config.yaml
num_hidden_layers: 12
head_dim: 64
attn_scale: 0.125
bias: "none"
init_std_o: 0.0
init_std_up: 0.0439
learning_rate: 0.000621
weight_decay: 0.25
max_grad_norm: 0.5
final_lr_fraction: 0.0
doc_mask: true
train_tokens: 259300000
dataset: "wikipedia_en"
MLP neurons of a small language model. Each row is named by its layer, matrix (up: input weights) and neuron, and shows model dimensions 0-191. Each number is 128 + 32 x the weight over its row's rms, rounded and kept within 0 to 255. Numbers have three digits each.
After each neuron's rows, "fires on" lists the tokens most often at its 100 highest values on Wikipedia text that the model never trained on. A number after a token or word is its count.

L6.up322:097109184098151138182109147104108118124136134063101093125086160107154179101193104129128147112131113173083104140144127096149130095095149124081183143182064126132161138145117112087160140088097157154156104074148109119150179131178151125138154059121123166122123142148093123158150150113184129119104156095138129152127221152126148144145123104126108093157126114128134150127061152110088156109060198148180069168144140142111088097241156107114176081103119194168133140104075150082129141068174099149064139136132150163104129105102145102131157134113147149155070137096103171154052145134131128145
fires on: "n" 18, "p" 17, "eat" 7, " w" 7, "old" 5, " def" 5

L9.up749:181123196147150168161165137112089170119130177121059082172104131157102119113145143130127134091172036125077103130134144141120146140167089214129153109087075085152135118096109146160140118181140129166132138141119118096132134136163131142110150179124122156163181087122100154114147086146149107137133143138067186155144100158130131114077182115073111133106155143102093075114172146139128066133163176134113100124073189155146127145092136127119072082132148120136100067113142095158073139071166120144037204153108134124094097164072124167124159112078121124121112090098092099118096168134089178160
fires on: " s" 31, " r" 12, "we" 12, " he" 8, " and" 8

L9.up557:098133151169114096105175122152138092116140127123146137072120144158101116067083130150051141159128137156107125093123122103177144106164152180075149139135149116168080069165122150133113065092099165078069120131142093122113135174154097122109024113200134125116112077177092142147155167131161141107185088151154142185129137196139145117136123163111150097184133079178112129157148136082139120101134142109187141137144175131090119129181119096095036105064117132097168117068141097115106117123171129114142101128119150120116175118153082159148163190086119109105103163108149072100194168106150121149
fires on: "g" 15, "c" 14, "t" 10, "ch" 8, "us" 6

L6.up674:100137127134086170085119126091128165144151128068132083152105076122151109127114124163136077090136118112125110136124101107152134116132112094137147095191107103093098071125132136074110056147123158187136067128156125128129156052111198159151128172182124164057105147105123090161152132171195157136146127090139110124114123124125111130082143116151114196122130174049128152101096157100118121122089192069187153158156127107121118115178213096136129160158084100120103141111087155152162112145163144169124115167122110113089105139059150078220097105181102083126110138145090130108157125056149141155
fires on: " including" 21, "00" 18, " gr" 12, " well" 8, "0" 7

L6.up373:160126117162106101126120083177122115141125136120117141106098127129154193147139106157086123152133085116150140144141118080118080113106089125135135061137123093148096125072158060095104182145072172122093156150114099178129140087140154090132173145126135173101170099178114143164140156198119088108178199098152202120123179168182192143104062118114127166210114117090127136175176138140122124146134133167148147181143141112082127072103130123120140101119098105212143121063168149128091139068198166102158107118062090118116137137103109133158173113161152148136086127111084116157088157135145185109
fires on: "um" 24, "ss" 9, " of" 9, " per" 4, "pp" 4

L6.up534:154186039097049189135147097137127157063123176093134148123074114095075134142120143121113135103141123161145093148108065063150105063130119166127188175115130107079153138093148128150100155105167197129114157152154098109111114102145116147110099122190124156097130157174098151149134121174153101141208148123130115255110154129101054142118122084105139135157145136158160137073137162121127157172126152120118145104144145125153141108149138128135157098090124072131152079094101142084095059123149111120128183126097115094141119100130136104132098117123139085151161144132078088055125108162184100156
fires on: "\"" 21, " that" 19, " they" 11, ")" 9, " st" 9, " kn" 8

L3.up355:155103204106116168142121127128131087125114120130147077115107145132139148089123129151126103128138140164090124101097055121163164076167085098119153165167090138069141136082192114110118127153149171150074066128143107185142131061115124108101085113183167113107156117168094173163156118138114141067172069148104142184076127146144143116099153113168124100146143096067189101125157172124165154078089102157119112134188171118134160092164144081122123144117093140156141096143115067231179111187076161142112077140166123131129139152085147119180135157058123114122115157093092128121111071093118144137
fires on: "\n" 45, "\n\n" 34, ")\n" 7, ")\n\n" 6, "\"\n" 5

L6.up688:189137112071070154113113100164105106085119136114110078151152071114118095094103103146106145125136177172142066059103149120134170155135118131109145114112208109111131149095164122117148121119146109149139059140143073169148107112155077089104117128214192146101175167131120125128150101091133122161157126114143128193133164125144109110108152134182107168064130129082198154132160132125168132153093138158146164120147173125104087124149224156170142090120060188111118146090112136092196125139114114097107142106133114128132159131110194137123158083129154128108033196144124145113080123088109095098
fires on: "19" 13, " =\n\n" 13, " (" 12, "born" 11, " " 7, "\n\n" 7

L3.up730:152126107135103133075133112064125106174154074081094084101150118131069182144156141166100121170166085096120121161116117101158096079111125123148134136143090102075144138126166133167118136097155159150178087137134106147135213123154144156127122112128133170089156113156153106111153126121185210110118166187155135151133127155071113162147131074107103044126133133132192148129087133128125152138113211075130099147112132129069190116145118113222128154105156109192163101085124093108117082094184136084081151182125124050161137117126144133148131181090102152090134131125093131120103164114122062123
fires on: "ed" 14, "ing" 12, " to" 8, " with" 6, " in" 6, "et" 5

L9.up206:153123165155129148105090148121136157149110090122141099144136081126127130133148016192107180172152075097125146071108099140140131066063147094170172150172116146120154077161146133131074095143103098157083128092096135170140123113111169099117065166132158125103116155126109111145119137203147184113157143102138085124185137183114155134068160069143135159070052145054096130125116138138111152090162141127120170070124091115130126116193145198141122128160086128147137063110145122157140093147101109151109072110164166140126119163100101074160114180163113080131140132104142158097150098170130158162
fires on: "A" 50, " A" 15, "ured" 6, " including" 6

L4.up154:184149159102140193119136121175141102156129068103142126072074118106069157107119113117120163134126080136131143101131056111121104120148056096095179190171094110141073139117169178126134126046155156138121140111069105196152079138127143106115079084136129096165116171182126161154154149199112149138128147195109116110083097104114124098146131094155137068142142090111133141132168133126099138137098147162093198102186138114143124105137137140126129133134149137123125067075161078213155163143097159144159081115164143145080111173128092177147154144073094108132160130085069145184098105108114116132
fires on: " |\n" 71, "|---|---|---|---" 11, " At" 6, " Th" 5

L4.up0:151180193129111128150182096080103125076148141091116144186132196142095140134106174133098170103138093122123153080113118107153117072133085110076126120198106075148130146143174155168111074122086133142148126040085102150207091133147137142121157148096133185161132095146175109152140200184098157099133127133140147154095129107170126097122122060074178127110144125128119175125091086116081148115106117113104116156162132147130133134178117112140091162146131131141192082108130067097178156070126180149137027153146128068128134115175083169167131167155134086119123122128111138107103159088139123140
fires on: "er" 29, "th" 9, "ay" 7, "or" 5

L9.up138:088114138092116138111129151142136138139125132103138105083090067136113136125135109106129090206142080125178161161113200126121111078102153142105158136119141120066111121194139159116186097143107077118175125084156079142120105135146159118144113128116182190151178196193153166119159098117195095088093108124160087128135105167144116165085189149149158147131156145132149055084138125118136107114102142134128042134137122094101151113090124154135178131119112163184071147116119125098109088056210140079113146144095117095152148137087134122141115160115091147059135061157117118085106161123133188194
fires on: "qu" 21, "e" 19, "ar" 11, "u" 10, "ro" 8, "or" 5

L2.up58:161122154089113177163100101145113126145166156163122117147117098139154136112169157142107140118164131099098137095137083158084186088118094181054134166102101148066145104143110180115128137166089127176153119121111100147152150116133108151089154079161147113138146080169120047152140127109157148132142105177112089134085193173088094144162149126132120143096113132146133088143147166094091088134144110117197161088111153139107212144133190169130166058100152124116106132125088163112110115145171097047137117147159106167133097102104166208123156157179164099123128151134119099048141174055168191106
fires on: " " 64, "," 25

L4.up114:132133162075122192159175117115139187064116124155093098103140156145085182189123086125147135105137068157182086143068094111106157127157120115099167157120134088114112120074107082144121129120115166182092078122135130119136095113109161107125146141157128178109088058127145161116161147125084110135197088115095135157111130173110116115082096122128108084100153100096124089120093111113120128136092180063119094119233105103148102155166153168190122151133070202106148130119156125125203153169137169159131133131121106092105093130054138102178115141057106123125121170099143095172135124066124119153
fires on: ".\"" 18, "." 13, "===" 11, "\n\n" 10, ".." 8, ".\n\n" 5

L9.up400:167140077144132142060123126121138172165108100070171032161135089135085105165166182129094122095151134129096099113133131134143123124179098110115148105103092142171114133093088139133111119197106062135129077160123104128204135153078200122147160183129132137130144110126108102156153107110123195123219104110103060102131175148150113128111199131139156119114134099146149133091152121123097135074133135084093113084161137141145079103094130175179103161157085081094185137135140073178118122154137129138076171096135160108130151114122150167142187193072115126123192166091111107156157127108106158136
fires on: "ing" 17, "ab" 12, "ib" 8, "it" 7, "ud" 6, "ed" 6

L4.up553:099114084118132138131148105107118094144134106129070126115119107097208175115148118156108172166141132104106096128076119159104129110099055172113135175131098173095149160154200137133088153157077111212107113116138124103113099142152133138129086123143160180132152129156065090162137100066155142086137130163150122145090169137114123102114145070121179189118118081219182098121111118125109161129169165124146107120138090135068137077130147129133159177150116179166106145031101101153091135162102169064075149108168072089127087115072145130130165154153145164128160114113069106120068133100138134150
fires on: " from" 23, " (" 18, " known" 7, " list" 4

L6.up652:174129117169119135084105081197106165135157129131107087133155158113122160196099135117153164081159089134086127107097091168118133112148119147138107147186130082127096144129143092156122173123071106136111154053095119153217164091169174156123149172145120146079159146097052129149140209161139211194205136114127076121085127169143104077153148131117137104124149132119097122157099102119083101078138153130071125097175124114151168163128101130190099135143128111094097097150127116158118051056077126132180101119092140115139126083167108130171112120123143094090169116159131081119130149136143126165
fires on: " h" 33, "ud" 8, "ed" 7, " G" 7, "oung" 6, "id" 6

L4.up195:123132110125091167116077127156083097113153131099126174136140135131157115095145091178111132126156098118088079103056181150139100103124112113048124132119144109092132154123114121129125150128074143222046083149180123154109150118166107152104096076165096191176180173159097056144148077120148139170168149092164125147095081119071111136081194131118164169092105124105153107124117189104142132107201171155145167135142148121106106084116215095167150090167093138145135113071101104095136059141123104133094156172128106151085116136085167140124184115105168121126151135169125119144120156106129112148
fires on: " (" 65, "," 6, "(" 4

L9.up627:132167185100092122195128122104122123112138111174187105096099157118115145164172142104147073130147047130085116099133111122101150173131140152149123133146106091099169100073169108167160109097130098103158106043128088112190155116177174165151129136133128184180091157127090137100153148125162100101103107115068135162082147121151139099143169159106135129156145126106128106096105143077142155110091121155111045131104148148076114127181150148076169128108132116176130128120114107118132084151129104093103150105105093186191082185119130160109152126178104099073163199193149069073094162105093170164
fires on: "or" 24, "ter" 11, "u" 10, "n" 8, "qu" 8, "p" 5

L6.up250:096100112115156139113088114132119103099076080081118145106083107152124113170116114131084110120147123120061089088084156156183127093158133145116114167201076124155171076143150137106150134169216123131111129098157101103140099151139124138130128125127158112140136161140146098121146141129180150122091098128086119188165143164069133117154110123136115158131136145129193145109101116163109114116113255142188107161062108114204181102147189157143121099087100122126173122103137100077149095156124106117140163203118123113113097104146136132134195158125190152111136142068071077120050111146128178139
fires on: " c" 33, "th" 14, " |" 10, "reat" 8, "st" 6, "ric" 5

L4.up4:201151084103091176144122128113126121094178148172099133133070053121183100116199129141121098136132134137129141074113162143187051131057090140127179101099140129160165136169154122085107125190118114150140072110083105190150158060146100096127136094166132110052148093152151105135151128115183148104193149119190135168113139173135134144084125138091159111124126137104150183190142118100113141129164154135099107091114149143110140129143103162116115096112113134136079138114128181124154139173119138058123086079154112115098067120076161137120190096150188118092122180114144077093084151152163131132
fires on: "," 86

L6.up265:126116099111068183139066128132106125149119121129116177141110127190195131144065109101103133084125087184140105125089104098142149180130156125141155103158174100127154101106127140069108148135122165142139071096149048085143133155176119171128102172156151152104148095104087084214153147156142112110192141150098113121151121155135166148124130105120127153103114169121119129134149127128097156151134166087147160147110118155146097138169145159200075145130074098109087175125098137109233120110224123144145094106088111110023098153129097125131168140192101126129098152109096086098090119074136120147
fires on: "00" 17, " " 17, " |" 15, "0" 8, ")" 8, "–" 6

L6.up457:166117059135074191118114105096112152148094043089145147132147149125115154105150074134159139136123087096102115115163120165164133158103124127108113082090135085122122088146145172058102133136127150181105124108180120108131150108121188134054163101124207145089161121139148152201159130159115147162186086128095119144140100138101132170066111120203140116100121152101125142145116248127109151119111193130108115155081083156104175095094094092144135122098137116166116101189090183151130126064114119158116124174146129146094133157096140164074160126156135146114132149127078124137150160097149204123
fires on: " under" 12, " of" 12, "-" 10, " with" 9, " at" 8, " p" 6

L6.up673:123122149166106133147126063113099212157141123092134081068116140145232168108103162052089139111144125114098143147126154117114097100125190119115127151125150145089109130083145109123115115114139136165143071093141108110141166026141141132131118093111149238126170119139140125159138111155172157129127195113118114192151108099122108129124078137186093124129112121113154158160139148118159177142148169136186142146137202120120170131155099164171118104106145121203052048149121134111103145145094124082110094167129103099098145160125142093127123076179083094093122143136162129159098102121138065137
fires on: "fer" 17, "ic" 15, "o" 13, "stru" 7, "t" 6, "m" 5

L4.up169:160131165119099124120083154137098092097146163115111140097128159167126137116161130151111083109156103139133112105105142165109144087157098136128111111118195089092173101119115138145162183161099131155051067123147069192110159086129150152089070081069101177158178152194081081173143147084149116136139135115162144141160159155100106135066184167100175094109095128106167081125163123099155166102153090184155129118164148130123138088136173082178094138154113140143130156114130118096103072143075086083114170128111125176064150130132202093079209122114133107149099151171153111131059145125135100149
fires on: " (" 44, "3" 6, "N" 5, "." 5, "R" 4

L4.up394:128155120077126136136129072096109083108155037094114162133107156112177133140140104080095119141137145121093152125107086122174174085182142130142158114122089117087186146150178180075174077137089167163123123126117121096123205131145076075141092117197126123128151155125147110145142084098178138085182116138129105193129168106179086114131122125167135144155107106116076111194100198128131146106152146084130144110159163146103183145147173128106091095101076142075103152079119125076150092186164089156143143135133093138136142169104141172114121124178118134144136166179122093104117079044171165134
fires on: " football" 14, " also" 12, " act" 11, "port" 10, " played" 8, " work" 5

L9.up658:156129105098140184124091094130131184128091110176131103143187117179157090092095059169113083096132137074118106080150150126130125122157109136115135122106078105116147136070167056083138089161153119147154126102113131148148162104165117063134125162146121173104134148141101134131146155211097135161115081139099142163128134130183084167129150130150129123107116137042092132159112160116102112088074135082114059106133089162089139113165132132214145085164138129195110096126164125203117098111150069079172095162179115124049110176136152116167093146091147119127156142117143074131162176136168157112
fires on: " al" 17, " with" 10, "-" 9, "ac" 8, " b" 6

L9.up756:121103134085107181134127149111121154131086092124102124102138106143155117088199158080127052127181134146078180094127176113148137152183115169085160143125096134154139095194088116097098097128080194063141120110098117135124107093155082110145058105121143135091144105207088117137159145105169065163162107151159082092144123120192150103147093068150136119131167124093121155130121141115150215184131110160212117117168103107093120106093074139073140113115099140179129150096117140158133103121134160064117100121140160149150098078119147167103145102142087125122156170137085069106090139163177119155
fires on: "," 35, " New" 11, " N" 4

L6.up27:136159130149086127121104097173115092134197153091136127168077088107107070119197165133119189171149110116090114078118123126156155123108176157127136104121148086105119115063165130140136136090130085154126063134129084113143171138125170135121155173110181144139179091128122077255160119181131151140119053134112106134182172085141115102084169092149138108119096144086115160137143135099086119136142094169136160118139103094120051155146102109195130152128096118172079145125115130118106133082132184121189114161075133047127150148112149136148132119106188165094089184134118131108102120102149148119
fires on: "°" 22, "}" 20, "$" 13, "X" 5, "omen" 5, "P" 5

L4.up591:157091081165062157091049128140099139122189179105131088118113123127101141047121107187123092126145120125153083085112136099206149170158103115117127114151186106132123115150116171115131142168107121150094084126057125167111129120122099171137107093235149149119124163141119088132145129109177134155137109114135123166036127141109170110082157123130163151136138145124130205106135123117124113158152178174091167121126141112103122110166170111110138155140036127106153141143077137134141161184090131178148094186124148162078177151127192097135185116148114136075089122145120105074089129091150098128
fires on: "," 24, " " 23, ":" 14, "00" 4, ";" 4, "." 4

L4.up294:167181113092112128136107126114116133097152117124148082187108110144172145112134224145133134073133094142139114130126094136138126142126090153139116123147128152041101115102176218113128108181126124100083151094101101126121156151134096168133113083193070125129164099091109156132142101131125147071093098109077108135236110136142098144121122143127165244132160170146086134188136130138130092140101143113134088110123141115155168145170064147168093101116106063138086142131108209117138159152180084111131116099100120145094101129094105094140138124201163079146085177106125123091133165089156096124
fires on: "/" 24, " " 21, "-" 6, "00" 4, "e" 4, "at" 4

L6.up489:136163118185098104152115097120139057079064091136111090162157119106121074095113045110130106174144131109124144060080107138117117110112092110105129132153082161152149100133144134112106104146097101161137100128120129142123170119130139189126142139192115130076124092111065096130139159124096121139157139140079125161162073146136117114115161083069126119112117124086150142112145075164128125067148184083092137185149140110131094149185193138114108122187116122169203087089090127145160123189161092132179134211212136055168134100105167157113132180118155099130163147152106160108106127067150124153
fires on: "her" 22, "ood" 14, "er" 11, "ice" 7, "eed" 7, " school" 7

L3.up164:144130143142109154122031117135128106175122170058112123126121111142141139112131150123118092103131091129195096104098041152093152095161126101154142175186149151049104139131150170138180091141161150156114096136145116142147089081113121104136093160067109101111115140208074088162166167174118146144101086119157097169090105154134134078123148089127192087129107106138131132172202184132110146045093190156120165129128173114131164076132121105113076113129137051176138118106150163154129116170119155143161111161140121132122101147127138127167160090119141133107083124106073098133093157047154139148
fires on: " |\n" 94, "|---|---|---|---" 6

L2.up388:115134174107092097077118083134113086127153124085175153104096149118137162154132125131103095148135111140083167146116114132082086122194119118151118134156157138042151140118186106192141092130129114130116117059160110096129171146171129162147047144148221124106093135097132096117138143130142151094157092134152115203138135109125126107121135075117079053097065067169119194104121155132129185152189116054129137111201181131136170089179128118157143118116158162158150085102124048149149133150139133115145189149090106132122147112178077176135158111119124143133133086128125097163088106078125143137
fires on: "ec" 37, "port" 32, "lected" 9, "lect" 6, "ific" 6

L6.up110:122213150222106103128155118112126159055131158062137197135116140164090144139093111160119189128133130195068105047092171087148100115104095115070145079152109114143135160102154118100129100159159155150094045061144090102189093118162118124119121115155154120167101125145151108138164112178167108138157118139144122134117145131144147119151090107117106117112087120134174153147167133147131134122152152148118139159092100102132162114161153091121137128127107156194146166113111045177147116054155140084122153165128110067124103129155092145104150120154130120095152100088058178149058184140163139121
fires on: "th" 43, "ell" 23, "st" 7, "att" 4, "isc" 4, " ch" 4

L3.up578:094176125139086125137121113109109206102112175125118133173091104118168122125149125128075159048170111141085142114158109103146161120135115168108138161098075133089162103163131160104124149142118106117128094086140106102135086107131182168098138089122134117096112082165100038170154137125153136092144133145140129147141179183116126161156143070059206141077103153181115104120220112095090117131172119145194142136102140161086123144116131171133150074108082167137084155065113181119089114101132123120128138186170074154110118115083163118150170134161154121099154126117144129028099149097160176164
fires on: "," 25, " " 23, "." 7, " St" 5, "8" 4

L4.up34:124121088123142122115083117136137093149141161053105189104118151147150089127140118102093140159155111071065105110104122172097174116142151155049134135145067113105132153111131115150177122152170127149121083115121091167136138104125152132125155160146128187096174177225058093165159144142125209149137143121189097155077115237092113129140116079099127082159112143153131128109077131140120115121135155161182144143086155056128149138133220122098160120137109089122153133144077112119122138134174099110093135209148125080082072126152142132143113166108134162092134106117103100102077084152140132141
fires on: " |" 17, "P" 15, "G" 10, " G" 9, "F" 5, "S" 5

L4.up395:072179163108098184112159076098121181109133100129062145117084140129185128166102098151129073102137093138150119117109089139069151078154124127105138178127119058120102107162171148112136144159105120171083118091112130137149124064135160152140042114224113135094116186178120112130140121135092094147220144137160185135138159192129127079095144114121181150125139123088202127117126081093105129114109150076082152157165183128113147084139115156120064145129114169106162156099184127106170093141116160119136086136121145116115122141063149156126158165093117095148162097096100096134119167081130161144
fires on: "." 97

L2.up592:114107149086122156108084103108122165135176139163099181102106131157139122096198147178109158100187115158116142120135095148182130096141113165066129115152120123111147141125146140050155148165097086119117074157150113113141127103148105140112124135136128161100130120176056097164128154117152105089166131171051152156097188177101099205152129103085187159106134139155140157144136187092069116118094135094123077124111210089119171089155112106153111101106135081088079138123085135155100145074108123064134117132096122130091154119160153119135195115048105192082113185124108104142160194122110104117
fires on: " " 41, " |\n" 12, " s" 8

L2.up363:135138110089106226149150135083131158138086126132085105147102065142180158107153122136128110129153133147114105090103085124149140066123099119132124131150110126097096121150106157108100130207120150181120117118072132178116114056109135147131104113184129158159116123255103124142159120148164189127165147184189171166125107213075123143100149108124152124129093095138134091135147219131137120122097131141135156069092124105143110147110147142165177130102135104121124104115125225097109099179133127066087128111129149092141123136079109076115130179176148073118110176120134107117114101092114143130
fires on: "=" 18, " |" 15, ";" 13, " the" 12, " of" 11, "\n\n" 8

L4.up8:163150159148069164082081091132097161215128155084074153166108050136141105070146089132120150109145157138132142129122095179129139109178138047148133093154110110123128157132116060173060173157180094199160097136109120120124186056135107083133160102148131139120104088137142083146134123071172149096142087120182125169145100139116102134140148131083161145101072115078100140167150177133180133132134154086130151134143120107128173100131156112162117128131105134173075090146068122120214080159099158101114087163096124158123150174088105090127141112138171116106116153133154128157120129135200100139
fires on: "," 40, " found" 14, "'s" 6, " led" 4, " established" 4

L2.up716:137145116120097115149086135135128150027164209125103183117133164139181104148183076144125143191135136142118134144116103109151139135169130086107142142162072120124154159140107099058108150166131163163094076126183117100153171089140148172110130143087132120117108145098094103145114119136181097212163088105119156144093121180146130153168144129148098151137120135092136067118129076126098168056122117116157105125118072095126132129130137157110142147120126173131000102119138167117150129158075061149127125137138134127148159155141168077147134116134125186104041134130078117157092136165195130145
fires on: "ite" 29, " ex" 25, " new" 8, "form" 7, " called" 5

L4.up290:124148104153099117164132131119103134099109147142082173074132090144132087141164130149130151104138135110148163088082136113170106114152106059127119110134135139101132170037108128055118098125115152140122085091131118097137078154153138078077124162152157074101150204148114090136152157128139110103114129121106086226193098130120147117083133140113151159094136114149145195185126114135150159047107138112128111172150116077080166121083131156175050103110170132092091160168078157118170083155075156142158109175131127120163193176118098098162142172056150140187118145152150138159137093119163091140
fires on: " main" 22, "ain" 19, " the" 7, "ab" 7, "iber" 4, " original" 4

L4.up608:146147151153049131139097136084120057140088168104139104109102118083125100154124131070103145185154087149129088122097098091150195052168141162137152140125102136092140185107114123106144133110128158155085090123195099127144139113110151094080130151101193192116161098158127123150150155175183112057121124142095129158112144211135127083124143090174127128108101118142188116121159134098132128074121135165121130152087120103100115108195138129159131085124111102182089131104124131132095111185158064099166065176157126127184176171118141187160182101079124149140125169148130129130059175098129169136
fires on: "\n" 21, "er" 12, " F" 10, "==" 9, "\n\n" 6, "ist" 5

L6.up746:167143138215110119145126125110114062169105182203094159117120131151178090136112145099148169197154081098081139114092148152140193125112137100116143133165076118097129125098136118151107124131222162151123092142096118173138165143085133099128166147129152143097094052129086089211145111200153139160125094115134138150143132150146113089145153061086170142090097166133144088178144120117056158151155104127085148116144112119114141127137123112147103091106080159150052116104095127123122104145129159072082153156147147094120094166117116177058106115095187155087130111088133139078090160144175115138
fires on: "°" 21, " T" 15, "'" 12, "T" 11, "$" 8, "ales" 5

L4.up540:125109160105131171154078102109114142069128139138081080130160139143132137146117138145116138123144162147114085080090136098157085109082116113097180172171098102126117139186154082138130152146149161139182059165120114137171120106165081119078129089210178095123134146114139133136137105094155087115166148122137171151134141094146163090110114085159156121126133168156107211129123165140118167133145144121083148138142116073081124147156136153067114046102088155144132096094142131121186134073158071070120076094167107134117115094117146183159189061169090097056072194130084126113095145143140082154
fires on: "," 65, " where" 20

L3.up495:114131131134129192137160093083132162142142087138076102138126120135127183166129084093135095112156105111067126115122113131129157120116108141050148166137070079129107095143183161086106149115111160161102046130181133165137147087123176142076110153154153194094067104143123085156173119094135122128195058152128122177114100165147137133086120115125134103147151110117184071144097130088113165174170134107131125159214137123094131141134153093134088083129082241108165145141171122112175111108167168078139081129146104097091123099092160131114099162091145135086089124102106118110119143078109068137
fires on: "." 41, ".\n\n" 20, ".\n" 17, " =\n\n" 7, "===\n" 4

L3.up496:165107147135109122124109064119128076172136128052151124088126117126170111147208074056096117109132115145071131134108145160185152134160149110083132148123101097091156122103204071161110080126154124152116049084077097138126152125111111130151173098158153162086203132135114134163144136155162167104137080121122162171135184153137108147111105095181143153142130093177119135124163159115146121171190102113202123124139156112107125154132212165087153085116118141192091102096078122147129123165160076093131167174157114155104126142130120188156144102117207169116082140105142125101106095114178130131
fires on: "ight" 18, "ification" 14, " football" 14, "ican" 6, " played" 5

L9.up666:108130093093091134184150107175137111143092157094129099162164063116101094150093134072097089050132129088168136089125100165122166071144097181133122178095122094158161127154152168080121120109134128161119118142159112132111176113088115077093113112129171129106103103135090134171179127118127079109118056163121126142196150109077116097067186116215138134120127073139161126184111174084155107197094113172183134129111129124116144138176155162092161064123120151208100158145112145122153150161168170115148096141117058124130079099109128115060152204115131131149146132143154137114137150127121145094
fires on: " " 35, " was" 30, "|" 5, " the" 4

L4.up558:105140147099127114184088145050133078168163041072075141143126165123149155149137059088118115124129089090109180142154143101144134078200127136114143108105137074126184113130112072118071134131121146146173109141132112146138155150134115116119129132071135169124114103126167134132120177093152164117187093160154124123146166125108119185180119132151104076143086123066122086119137161116166190133113177119202065166106090137121147068092166106215134097105155131197168110114084132113177098117163104137079127144156090092172175117161113121134084128134117141149162124127082121166124175112083160134
fires on: "ed" 18, "ac" 11, "ing" 7, "adu" 6, "it" 6, "ag" 5

L9.up559:098067150111152106127106090138129104067123158130150149140151092177141145127103126133114137083178062156121138115082066078174086119170128182067125138081077120143111113115207162131135153227112161084058126115182101135200087149099139120100147171122167122112143111146098121132151164133080144067163105114112092156130133178120114084155130067133103085117155165081119115173109103152102131102156167113111118175150209189133151137100126101139105121112108101128111126097106061140105140116106176112146169173149097160143073084154147193169143120126104113135160103169157136124069144125146081145
fires on: "y" 15, "ann" 11, " j" 7, "ey" 6, " th" 6, "and" 5

L6.up83:143158131109099139063147108133120141052106202144132135093078108122137138067129188145095093112124150122115099150145094129116143083154088114137126105195116141156091094133067174105112129144123126127111121135133113169172090072075165162099033192181135107116148097150047139169136155181144119154115090155146142103145085177125130187064163114147191112162124138095143053110145099100187105114126160094145145140125150131084154146091128109083081124136149110150130146112172108133162064209127111101176125078114127086127146073154103157119121127102121128139168171133106099117151148116076188106
fires on: "qu" 14, "M" 12, "om" 8, "c" 7, "us" 5, " G" 5

L4.up545:138129171100135137147130093141136139116110144109156082110100134121132169125128174124120109144132055161194131151133067051192153086128151117080126082078124135120116194102132113122132139158133126155138069136133115119176146123149100045137127179115191161132109076135117065144158090126109120126160164111115086153068136094146122125147162117153144056067108145073126161091145121133141148096148146178119118108158128062143196128138182120178131074148107086167144087140129088172135107124196175085125077131131084126147125177139110206118122131121120107108178195153193134156101088062133153141
fires on: "res" 18, " her" 8, "ents" 8, " people" 7, "ages" 7, " his" 5

L2.up416:113147118060091177139140148139138199076171116149086144128077135115134147129190114186128157120157119104148116093179123191204170094139102203097154197088125083091141078126132120075130149159098095175111116108096100179118189125117129137089147097212111134173154092154107115175145137150175156125133093137103129138158116142118107157135168108093142114069117132116085082155125122088107121122093115086126116111108217074146164130162141151144113085094107160171150193117136198073155131134189110139127087118125148151127109122143116079102156107145133108084092150116106109049115123073127115130
fires on: " " 76, ";" 13, " (" 6

L6.up220:175114171062109148166122134115110107125151137083121159099120144129152128147150182137082148147136130137139161137092107093164116112140122094128118159172089119131069051186172136151072110100100142152166142088120077138133073124168092105080063109180215141112193168117134141126155153119132088116139106123071159103131112158122177143068119154153158080163141095116170190173101078120154179166133137160175140131176134025108079117156098151120110135120134092094166039107130135159121160141110167109108107126132126141128163114127108143132136133117122101071084086119073137151105148157222134128
fires on: "ri" 28, " New" 20, "y" 8, "-" 7, "ll" 6, "-S" 4

L6.up180:159133095149101183093143117093132103179134098078125161098122102114134135084133128148093160141144125135124077111131142107129144090192125164013140196185137040133079155108113148116111127106118131150109140112115120093225144158135178136076148160116156127133184146167084107175160107133108202126095150156126139089092120125151129092148156087090163165141115118122161124178120162137126119114112093174099152100099131104177092078072098131113121183113131147166134175152086099176135114135087170115105068120148142119179107105103193125136111167116154190150124132120026094106110134172101129114
fires on: " of" 30, " f" 26, "F" 17, " |" 12, " following" 8

L6.up43:153183149106134199082147083167141119102128098154104154090043198126155139148137156092110076126130170089132131123122076123108136119145115119137194165153098101120135113144153133116086199164175156155071142128066128156137142058152149111071060116113093132112120175225141116127147132092142129152231126171112146206138141184130103102116104083147149121131123096094170095059130169113162124134118131129088123094133156142127127132097108087125146133124146115098155116134156131114174132077125163051118094103081132133169113193073105161094094151146145103146127106089094082135135112142091100135
fires on: "\"" 55, ")" 35

L4.up283:143123133074099185131117101043103190071154128169127131108131110138154190106141145117099043104158143151124135165068102036160200078147099115135157218100126095114105099174117101105116152138161101112092101118098138144170106063143113146100112130183103096132165136177123175142144139157174105149144144157101185165137143159109122146085133100106206175110139136120189101127197120120108131185099124087122133097127126141100156114120142174104138123107076086087136102120127142122142141190120128056136100103146118106168123143109080128154132150155101100081180175110108112071140104110077134132
fires on: "." 49, " |" 15, "o" 5, " " 5